From a checkpoint of a small transformer trained on Wikipedia.
Size: 13 layers, width 320, 10 heads of 32, 26.5M parameters.
Architecture: RMSNorm before each block, rotary positions, untied embeddings.
Training: a variant of Muon for these matrices, 800M tokens, 6105 steps.
MLP neurons of a small language model. Each row is named by its layer, matrix (down: output weights) and neuron, and shows model dimensions 0-159. Each number is 128 + 24 x the weight over its row's rms, rounded and kept within 0 to 255. Numbers have three digits each.
A block is one neuron, or neurons of one layer that tend to fire together. After each block is what it responds to, as a language model described it from the Wikipedia text at the highest values.

L6.down62:150115123145135122118125114120147181149108132147166166134066154152151085110064119112136128125134183135138111147103145107151183088144135129120137129139169158120125128119102167067116126123129137062145108134075110133153168154147123155142126111119117136108133125124134141095106101120168097111083103155134146119141145116121119125137160146164103174139098112161094132079078135130135101119146106131142168115100110139193135109150154153117113135155101091151121158129119145116134104131144128
L6.down504:132078125119128135135191185123155155103076105144137148152144133141128132110106178111150097109154139093140143105109121125162186129147118159074123137113121157130127136070138152123149145182107153124157167112110119142207125094176128162130126138139102158116112116133134151107134143133128107159128159129096132105170183115129097193138139107121074115087119094136142154118120160167138154161138125111130130113159164141163125115107102075147084130136106117155127117115130150115136060087127117
Description: Fires on surnames or their word pieces, mostly starting a sentence after a paragraph break in biographies (Cooper, Reid, Williams), also in table cells and sentence-opening adverbs like Similarly, Finally.

L8.down88:136126137104119155132209115168145152119133104149131126120136128127163133129103130147128128134057150133112131130107128113184083091133106173123140137167144129142136127134156167143148145161128147113107177127128146156118117145119158117121118123109135164136102127123153166113100105165114106145169149173147175132123130123120085153143102128105162134132117114125157158132090142116126123140151110155135129149166119108171143136145006100131135150144140101152083137138137154095139104106128130
L8.down99:154111129173151127139130120101142097156111111125125126129124081091104106159171126127083118157163144136128144083137088166139134113158122100131151100157116143148160133077134095069118107113153124106140090097156136142088126127157153095092151112123135123151107129068113115094144144162120102131115096127106076091146137119115133140119150171114141127128136121134145153135123093100108188145117184150148155157144129130109120125107135158143089113129131108133163120167089098148172118120113152
L8.down122:148131127121119095141126083082117116177161141080142130171136122120132155148124182145117142119114130118128138135154167118146104095147125105121132106093159158083137100122145111108139148145095106129155141125142149101118129122101126143162132129121131073072091166089158156110122151159154122095075145111088128138107120131134103100155103135087142154176095115143097133127108130113108140143131121131112128135087124142125086107141104130137098113092117140151114129111098124116150157192141128
L8.down364:127127157144142129136110101141143099114143139173122136166160133150130105162135093112154088152123128152109128094119082161100091091127124117111133150197066141150161112104189139130082082133136117136141119137115113147088100101110077126127150105122160095162117107113131134105173137145121116149143107166149135131162138149117132147126127104129142102143075070076103123159189147173133171124187126109155151125114110113135135146134069111130125094166167113121130118099141127108117145088085158
L8.down415:135133144127140147120114116159155176142077134124139125133131139156148075126108110124149177139158094151148113144128143128085169094119116138175103116123138128098109167187116103141104089116131118152109125141133141149092122136164112117140143131144115115127131137098094101111156153121112121122071129143114127108151153095187156046106128146137089135088130120137134118109147134142096127123102113119142145112140152106090124104107165133112141103150162179117106119096129135097137144105154103
L8.down1060:147128125115126145090122119150096089153137129099162149116111128149125132139124165151136114148126144124112156129116143124095108156158116123122139121123106127110133115124161162151164133154129113075098149111096122133144160124129139120130125104162108154151111124140117137137079137158126130130125109142130176136149118130127109119115093142135133122130146147130125116152106125129134102114166179108076172125115120068231099138139107124128118181136142090121111106069107121097141122139111165
L8.down1154:139098119149138109149148150185114128112145106139148129153137103106119155153113123163099138107155129121109136136101131178104117146140120115109134121128109178115139125161098080152128096158149119154167120125100120136095111147163168122120103083128142153141057197125137133146120150121095151112115106140130134160138113114115150129151113117107130090143076096105119146098124124145162089115150125129100123117096103094146124137161121124119098122133130120113167117114116098126119125146119156
L8.down1205:129111125099129169131145121124123163067156089130158168136134163128128101164147092140109122138143103105120125106098134116116106103142122135102113150138144134147155110133119102133126134089116142128112116138135099125157097127167138155100135150152128152152159133160133156123125108122080139150216094151127175123140171160111118150099090086159117118121123130099109165123162154158098123133125105164109140133142175107210132112128087085111171150121158111152112129111136124097142121088113123
Description: Inner word pieces of multi-token proper names (people, places, bands, titles, companies), usually repeated from earlier text, such as Sc-ors-ese, Rad-clif-fe, Dam-n Yankees.

L6.down424:128137129142149144117130083121132168124129137143121196128153151109130144114119121146130139116132114105089108124088096097136094144101134129176148089100155114094158125197093133135103147159127096078147178115136145126138125123136156166148120116126097157156117114123095122124126105095129169112128163156102152125123091177163134122125128102099100084158150128091152084142128133118116091122134090096126179163122127124143148108107086145114155158130108147148106155132126143168114111130080098
L6.down522:145095112144184099130079182142160132070114130150166083176137108109151158149114107109134155112138155133134103122090138164153093162134133117136082094135178118111185164089149097131134162133135106112145165118136122114125156084167106152112116117116125143148127108156152126131128143136129103142159112116082158142195158106093125112135144101125100161078126156125069144100086162157127143163140137104151147134129125127150111139121162104112130136183145100116124122117138110163141121131123128
Description: Verbs right after a named subject that introduce reported claims or statements, such as stated, claimed, announced, revealed, often followed by "that"; weaker on scattered mid-sentence word pieces.

L8.down27:143134151174123131145153119137110172140117114093146125124112152081162117134101160146088126129119113094157157124145167117099181113092080159115150088125131129142091158105153138141167096079148102133054108117094154123108120139149087172114110058159082133078123106140129141151110135156156134093142099168139135114167104109122183118087141141103163155144112135123134119099109119101098122140116133137090156170114136139125130105114134119138149152103118113139097130148107142148142139155143130
L8.down67:104096169130140124195128178131114132152137125128127118142118135118156096158136098147156095161130098140116092113122141150148126148125148147117119107084121145146121111118106138152121158083143118068140135126125113099135116162133145136156124123164145143110140153079124121159110192103134110156113116116123149119127128154129125155149106092117142100148116114122136121087140073128106150148140113129115161143119146142129122160113135135168146141087181117123121132130126123127139125155100104
L8.down82:121126118124126116094136178150151125155126138121146139098125191126099157135110148157123135094135104121137169129141144111144127133128150146142096157119131114130132122170096145148125112116159146110096098136120146178143133148130088141134110149120136101144128153148087162136123125134171136101122140136088113122124181153150122117101131111154151142159124138119110142097159136149141136179152188113102117121128129133134146103137136110128134123125124087106181089132191168097108151129154121
L8.down153:118155127138160129093124086136144137116098137110118136115117109159139154107134119187149107146174137115148130127129178150129149145098168152154148139142124124108094135111093161094157130120135110116120121123118158149149112144097125128165180126133085122109140133132167133136126118133098136093107135112152129168114162134122125143152136128138105105144097129149177113128145126109097147124140066133120148125121119073124134096123186108124110185180131142167135134175150144139095097164165135
L8.down317:140122077123115138127092144143096126166099130060156140111124158113119133133093111138148094121114123167116091116135112155100150140123103083146109095143170134134111140093163182108149166097137135087108061105087119109161155160139140176090145118118125106083127101100121090069119137126115155111172132100128107103115145159097127165132119117133119131122129131110135111122158123104107116114119143163127107145129103131143086063111119164132123119091139135122136110150158119126156110152106111
L8.down553:115090158086169120107143120133092182140115146089149132149114111128141107144147136114070102108109133139078146150089110117128115146109112138189149096074088137141134119129134093113148098125165146123099152143114168124136186135100130088077116115134154109140124111116152099085131139141184144106129123096143117107155131170144112154128105169150140139104138157062156108125162165128117138119141141143101127164133113143109117113112058116119134113110083123093100138124145112123194139110165141
L8.down631:103094097100106107124131078139122119116132162113139101118113129121117119109127108121138122123110142147124109133150152143121158101158108147130127105120150124139076119096110124099114106047153121129139150067172102115131119142108159112137143111116086126117096135136195095119143149104124176113128134136142157134071130091111139109110137120125101160163103148141139167080082142119128114109156139112132121130162098129157086157101108126123157125083128132161087137135106119084161168130156140
L8.down1071:135109095174115145163106180163102105089151147107123109142092113109115090115128128140131110094125106121095118135132163132130149154131119160183105149143155153105111130108144086149112112121147113113152106109099157089142143113117142118116145133114104082130136120140136133082151119130139077113107117101146095146150129159122131118133105104113147113115158122134141158133102135113065169140169114127095133117154140147107072110140210104152122114110095112137089132132090082134168132097097165
Description: Final digit chunk of a number giving a count or measurement, just before its unit or noun (students, km, m, million) or a table bar, e.g. 24|7 students, 30|1 m.

L6.down129:139122125118147115079171129135130161155159136107142108182152088116097168129156118129160160102112115158126144085147147176120138120143098122119103105115110133110121155121111112138121113144152129101132089154146120069153154155094088162139117111160103154107113156137167110165109176128170147098115152106197125128134133127147132135143147103104131101109123159110076140146099148161113086135136165107136105163119145146101114138100113117118175121177118149153122172082155119143095135081132130
L6.down151:110130081142123116122100115111104132139090109113149082132074120124125086129100094136099094126148116107106148127157146078138173122073106169123098110113099126159111115107109091148126115152114149130138142128092128146121147185093142150134183117083105134118100106160123140114111140169160118116148088105157150100159089148150128120185148114137164157150152130121133144108152142120138143140140156135127133170096204133100115152169101111080126085103082122120128131119113142119125112124097115
Description: Closing digit tokens of multi-digit numbers in tables, infoboxes and measurements, just before units or cell separators, e.g. 89|2 ft, 30|1 m, 68|2 |.

L8.down84:113179140149129135152128157147134140149128139165123131130153112107112147130130095102113122079152150106132128177154169150130130134128146132123142148120122140125139137103113093097117147123149128122143090147146125129126111119119122125126162107121129129156122127157109101123098146093127081158124113111133133083095099120121106126107123082078100159125120155149140054117153165118191121141194110115188171136078173155134103138149129089162153133140161106087122136127102093170147110108131111
L8.down389:134126109137159168137158142148075118134138127144113141103181141106136145131096111134147130092123137125109127136156124131138138122112124094113135148141118097176157125121156157134144141120092147133152110119107123115170141073147165089136101114118168088158139119122160172141140163120097128116112127135149098113112141149152101143107125127118104152160114128104105077146133133143131130082151136135154098121133138102136135118153138169095100131098158143102111110134075105101119114163154115
L8.down566:157166188119145107100154183119072125120128107144143135129111117128137158161143107091181129121103113100127103130123086143088134127133120145174153143121139102107136145152115140129117097158142158136100134105157120102143129121092122139165115156127151158132148105139112117094114132117128132152103165117099183101139145133153170153086123136118128165100140110116109073118114158070165073144145090154141121141152113138155123111064113142137143121111121132126091119157122110099139121128122149
L8.down755:123083129115140155141130124134115136169135130124084122174075104132113161147122107103151110177105127152125147142142153122118107154122144112114099121140117139123073131115139115125150101071153124143155145153123145093116137134166110167179159138148064080123173180160076127157157102135149109101118090147161134130090147119089120138124095140126126181181125097137128137095170090116142090090112148115114114096119112174131137139156159153105146101125143095131083147099115135104077162107144084
L8.down868:129161124152150154092126124146133109131089148117122143104089117101119125138116097131124153120141145087139134120155124129156134144119149116115139111112104133127164121100119108127160171116123116086145172150151121134117135076114133151141091142114149157170122143127181183117130087129106101129110120112108137109093131090142141087065143149129112148142091123149140112116149127110107113149096121097149175128090089099156114094096175141124112152132128205128135089151115102189095127140077068
L8.down869:128142105105143109106100159101123141124147110099144128117108154185132149100122124157105133091150120148141144152093119123105130111132109073132133140125107146105060142152179127103168115094220157141070148125168149157146111094125162119128097124169171083126127133134153165111105161092150133118078146114100146131125110151130074182158116122126111179107152146124122104101115119158120119117099120112090100137136101124138102130134123159064128153097136118154091157141109119191125120081152127
L8.down1018:142159146156149167095106125125143149102120124118156147093147164083152126148122115128172128131130116186117121167178115114094119126114162096156130117148129165132182105155109170135111138140130106137146128117119148119072121084124084128124136134165135124131135118138114127154114114121127119134142153168156128156132106119092111136139102120110134165114110092118117114129119114141125111104101138083115123134117140103147157101131086146097125105121106131099159137106129161109161130121140133
L8.down1084:132152135133147121131167108150104114121149128116172111122122138090105166171160123127126085102121107070109155100130106143125125153143102107130113136076149156143116160132205151118143136094185158153115122154136123145095107124085120143140143134151147146129133100116114145103123144120090140164157170142086162109120104115113113124088174139082164126145080111106185137155123159138092101088155081100133129178135096137135159148116117116123134078152146120089119130122091119113146145124151116
Description: Fires on and or commas joining two adjectives before a noun (loyal and sensitive, slow, sad grace), plus intensifiers like more or so before an adjective.

L10.down27:130104135130102115128142129116171142152109111109120165123101169127121129125093175120072089135097154137144134135118151092128158180121068130134127118040105146132092133157111146134155144127146138102128155162148139147150133136169126110106124100118108097131132111146136199138094134105147168104034109128134121130130114168172113112172130116132127134134117145145120139105106154073166085126118115098130119111123141148131107098139074115100117140153116147091128102104134136162171118129100098
L10.down489:125140116185076094131136137153150116115160127129096105087125166161146157141079160141127104146137133145145128153126151112133139136152135138111170131100099125127110138164149103177143192129187125182161131119166157137119164114144112134129199128142121175138119124157116134138146165140129167126161141130116133069136140130126124123187175113145102105133078127126121115106127126141123083141110151123152133179155112134115161095149094146155126095143145148163104096158115137127126148113122114
L10.down710:124129130160138109158154148127158108126132140140091139123137117149125161182117149114095118187118148120100099137102111141122138142081138134115117169095113122130172146159110142122109128148129148148148112134122100156071153119125114146129131150144103148176110128144175120111122149116141133146122131135110098091099122085141125130082104149137096140143070124118133151120119150163128142127136140115128134148119134150047131124109000142105132129148105122120153139114080163086111136113130143
L10.down934:143106152129066148139111107148113175152123176128098117108144133114132139094129125106128099138106177097115142141100095171173136077134122127114126112065091116086114136182141161111118161135084093124139141116121122162137165097135098144109127124119179116129151133139121095127127100108111165101125105144147098104140164112113104129155129080146100158180046113126125164137095152162081150111176149107134121143154120136156133115127049085136143112108088164144123148093150113141142127131074116
Description: Middle word-piece tokens inside proper names (people, places, titles), often in tables or lists, e.g. Tañada, Voskoboinik, Tianmu.

L8.down141:144113143124181133057114085156116102155119138118128135146118072149111159130118186125122147119092058155143147148130094113124142163120130107155117097126171132108090112062127142143135125165092131157127118085127132145091124183125137109095126125097111110127079130123136112144094147124147123121115151094103121171163130102154115121144131154135143117084139140127135133164144107123124140119104138132151144121124146103151157138153155106097124118137085089124111128144116131173130154138129139
L8.down172:130107136122118130157114112107203154115121123123148142140148135110148151112150124144156106111112192106108103081131139107119104119167152172124127132194140117117148097152138126148161128119069147161126137160145100117128150072151110116124133123074091105112107113093138114147136132117096135092073141139123111143152135108153097118150127096122131111115103114136163106188150114124138113134114157169105133159124142128199173158115126126136162135127124135101084106103104162126106149164130151
L8.down234:135104142126132141124130140109120130129135158143133094116131130134091088159130110135147150160145162117139123132178141150134130108132086148121125129074164116130124127137114113129170111097165097158138105103098105092175135120123114144105160143118131093109156078099132107152114095169115127160105089072119131065181100176084129138120106180143119145151123126085127119126133110138131131146150117087120125143130122149103108126140132133127126111094113096139120110108105096086142137110130112
L8.down298:126119095100087146133145142150108139161118143163110133160113155177149144163127088126131116147137113142129110151165109088136120109147134140123119133154133127122181109138185158121121146091111149110074146127095124101090149115123084139100108113137138166108128102129152114102141135131121122133112118101116149160153157156132144079130160135121105137102098060114137125107114120117123140118094123106133143116148160124135101179141069128143159133131068099135114100124119161140152100076131102
L8.down520:120144176112163063143125107154129143136124120157149139126106160065160084142074110106152143138102152129130124146100110129096147144114127140156097139143103144059175182172124116131124159130100130164155119110131144113127145121135118137050146103099091135088133117173097079149142135138100102152088121131132151119117095144133123137133110142143116120119096121099143144143127141126139157158075093127109120121077158157137129149152126130143135159124130108124124119047149124145087144112127151
L8.down534:136147160191136148141117098110132138129134155140153150099126188090178103109142109127124105125148137087097124115129112153100128112122124130157115163169133132128137127126160164112082108169103106130083146176109153129148132187102131165156146136099116069129110112087181101128135063096137088139085145096111087109104129147143109125119108122107121126138106074100147081155120143153107099143129131085126089154089118133135122167107090106161154151141150111169164100170137154139115129136110138
L8.down600:150174100158106136104131089155139106132125102137153146148156127147125109119142152117162160158111134148116105088111136120182133095085145134140118058092143155180114149149130086122145125132132100106099091079155115112128141133125115140116104105103140096124121116093157161164137129066118158072127156119160093179166134125104139129097121096111140121125086142145114122144139102112116104127121139096149166105152134154100145110153077096139140153137095135114109137113158140119117129132092090
L8.down1131:128102143103132110102126129140109090128103128113151119123139134127140131168146144138128196088121147120144140125117099120136117171104162125144165130164137115155124092134114155154126174094068128136145127099152110131137159169091104119159091104134132140100099153119079123117088160106129109120125077153145108133151131105083130076158134123102159131129191150098142110116127159153148171117161129162133136090139124127137171147138213111151112100114096109135110126137100081127115144125150112
Description: Tokens leading into a named source's quoted view, as in "Billy Baker of", "critic Mark", "stated", "found that", mostly critic or expert reception passages.

L10.down338:128153104135134133117158112137163107117107104096065162146103130116117123135160182150098166162147116097098124118171127170126084157098095121155147150179132128141113114164115150192153119084115113158157161137112129135039134142126108138121104110152132111143189122129131146152129119153081105161137157143122132175110132113142162045132169120128136168136105144141161121098156087141153116157182167102134125164148118112131118164106120127065094143127146102112095131161123139124140100168136142
L10.down733:164177095120139123124101153141139138098125114156139139118107145196128089107112157152122135136139117127168143114118119165102143102144104106135107140168110142135178128130094180137115171115157148121104155113114125159120125144109138129097096149160127112117124098153101137107133128137079090104164124120146123140071135104064144114174139139157096130120158141155081140113134140130150095134066108152148089153125089119140103165103255124107158131144116157152136153128101093166147138125122128
L10.down1217:118100136148173117110108115123148167137133114113059123115111138150147137097100122139130138119120111160144135128170143161109138099104092107156097101135132111116152131161163176113141094157141101127075121170153122156146129156106109140135130107164118111098123090087162133136085106161119127089133117152118139110140143104102113083122121119074117141081115123129089157135192124119158125111110130157130065180107067105112100122132187120167112152182137152128133150152134118110134087126115108
L10.down1270:080127157134141081136118150158093143141127114133169142137132104119105117105163113128160098126116100147128146148100144118079166101152142132158119142142100100134135162141128122127132124113074104115137095149064117113193100131155116154110115119155133126151096114077142124119097189132115133142122117170126139093130155104101134061134065119125153092139119089112146154132127150104161112137133135125159126142089111159110119144141152117109117166160162104124091137139128121157143155148152134
Description: Main verbs of saying, thinking or deciding, often right after a subject, that introduce a that-clause or infinitive, such as argues, assumed, hoped; also "order" in "in order to".

L10.down144:152129123100147123169146102094116152164122128139121157161162147089119160125136154084125066105105160126153139140095138143126117133129154123143112126098085152139115063131099145171121139121117149104125208109123148137093184138142097149084128130128130143122150097126172118146094078137107106142145130114143101116137112174128121131153127109121137142137179129138136144093177133173158126146162110137117072089088128100109108108113177132131166108179140164119123112154165121130151086125120142
L10.down317:108168121087129110110121099125094091118087126134093111125094179152155086116124180142148118132133153094135105123176163127111153133107184096137151094130092116163216133126143104128145110114148157140138134162140148146139136108093128126120147114138144157130096144122167119163098152134120143158141127141110163089135150166148144102119128138157130141117159129134135190171104130101184134115129102131112115124084145152115157130129108097100162111142105195102137133158134148107092126122137088
L10.down833:113162128089141161119139114136157128135125117138116130110115161150105081131116100147136151098133170176103112156171155141110104155118157120133127094130129076165118130157133153117133113127154128103081156133162126112135111115111144115132146100145116160133113145126123152127145137148130116138114142146158105123161098139099140160123115141169147098135072146163110102121068091081156132123111156106118130104117080075138145118149106110109139128115116150109102182164099139132142120124100101
L10.down1102:158091129116146141127136120168125169128150153168109171117138116143128116140119091128130136121150122140131130153095145088122183137126134119137119110104119086144126144112102083163115140113138128076107146153141138106130145117151098142154146144177123149165142082165135159102138145137141110111191137142108119116145125113144155169148139108135106141114184116136120125106095106133117148140119126149137146113099122125118168124130217126155137091096126116122111140134115109140131171124108172
Description: Tokens that open a predicate after a subject or copula, chiefly is/was, plus not, too, and, an, such as "which is known", "is not usually", "too hot".

L6.down369:135188158121080116119098141115105125171071137138179127141145131154121140123196098164168063136173127112134146174108117154107125155119124141126124096134118162146144130127145125138137156133111099140149134149150134132128111140175144183145092143108136152125102107134140105106095123111166129169162134111110157084150132119136132158111165115161118150134145124087171100159099163117120097103138104141163128080195121132116083137139095121124127114137108133104147146145128127136166092127136120
L6.down395:052116138129134139117179142128102168121112138111167120170108125141164126164093091122138118130152094137122198104073109116143164135137097127122111129171152156183113139112131143178141096090180146103175123169130120139132134141147108145150130099126104157104131116107161096130108140128086088185133135127160142101128129099169152134138145104148120156132155143123150153136115162138160125110091107090112110134132137120126091156144101129139083134157185115122136140123136081156118136095117131
Description: Function words inside a noun phrase that lead into a following adjective or name, mostly "and" joining two adjectives (influential and renowned) or "most"/"more" before one (most accomplished, more modern); also "now", "especially", "various".

L8.down246:121134123090126123107149091110077142119155109122142168153129100127184124121083119145117145112089117126118139090114110156105166101121131128133100139145131120109071104144117160118146105131118089114167125124144122136115144132125137156134105121104146122158117142089160154122110160144104134132152139138126148123152108139110110117103151111160126104093123142085133132147153167123135109128102138109097149162150116152160227117144157122106156207176123116161171112076151116143127096126078090
L8.down321:146108161133134123118112134096106128122119170173130170145153124106107085114116102112178120125142114134115093098115125135108115101124172163133135100127135099140032159106158113111166172112092096105095102145146132098101136147115130137129116127123141078116127113110147118135116157137138164134138131150154119164148105137124083147114131092143097125087159127133124120117140102138132163151171132120102156115166150126108095125082255153136097125171127129088098138081122133143130130139111145
L8.down373:145133143171154111148115116118117164128161144126136138167123135141115135103165146076117130146114129178143144153139103112177144142103112118135133145114111135138000141144126152082112180096141148092133114120127109105144103174157139133156139131141139109118150130103120145121141152138128129149180114121115129126076158123134156094093135130130142128107212137133104158135169117133128110121140137143102099131145128085148166132112205107115105125127098123159147126162096144132131132105124116
L8.down492:172138130128117122148136143165147085131111113158135131149160095143117112165169122118125118141118143112117141117150117089130130109122122108129125159133098140153078101115120091090154123142091133150110140135168159148128115104116080173134133156092116114095110093122132106138140154120110145124111148114149131167110143119130134090128099101072102126131077087147106126137143107124114153138163122171127133131181126109137118135131242101119112132146129143143105187096126124073135128131146131
L8.down651:117120120104125132157155120141127114100156149162102141141111144126113134147160119098123185149170152147163151133139144128072164139129167115131124104118124153074044158096129117142148145162117142131122106108121114102120149124128119180129136122081128137082151147160141148107128127095147107097082088128096123125125136075130168103124061143100108127134163172141114153118195123127173163122163130133122132155096138134152110155179073094127141091126126166179102114092126140121120142150126110
L8.down696:096124133151142133137171135107111154139125149123137135150143138135137121088137122127167111126124125094129123117114102138114129125135156126117164138137124089143092152114143091116127136133111122140132123127098164117128103134142106174146136088071157121118117139133143152116125126163141120137128126136136120144149112136104136152086132138113159121106138126114105176127211125089138158138141114144129165118125115140074130154129255121135134153112129140134143142138153131164106126111140114
L8.down928:113119119145139118127129126129113151122146105133138142147144144093119126121123130130115124139154151145141109119113123134115138120106105128132124126111113147156127138130135142142132111129131118128134146145139119144138082107149145159126124132135113132119143093123137110154164148112112140114134137123113121140132148137138122127116120135122110121110240137115151142103173122155121152140119137098104096124150125123123105119130255113096130141140125142124126129086133124147142144124141101
L8.down1062:139088092122109160130094126137150093118137120130068119117149116155124103133129155119091120110169130114093128114160093151126121159136161158066096119181117138079053169154124108129138129181120071134148100116145116087130122146158131178123187093104119063141145149138118124121174133157141114107166110160137118102129123132151130086087143152126123112141129135104123141072138103126086152115084104125098168123167144150125134150132224109121119129182143136139146109172139127153135140170139155
Description: Line breaks and spaces right after a sentence-final period, mostly paragraph breaks before a new section heading or paragraph, also table-row ends.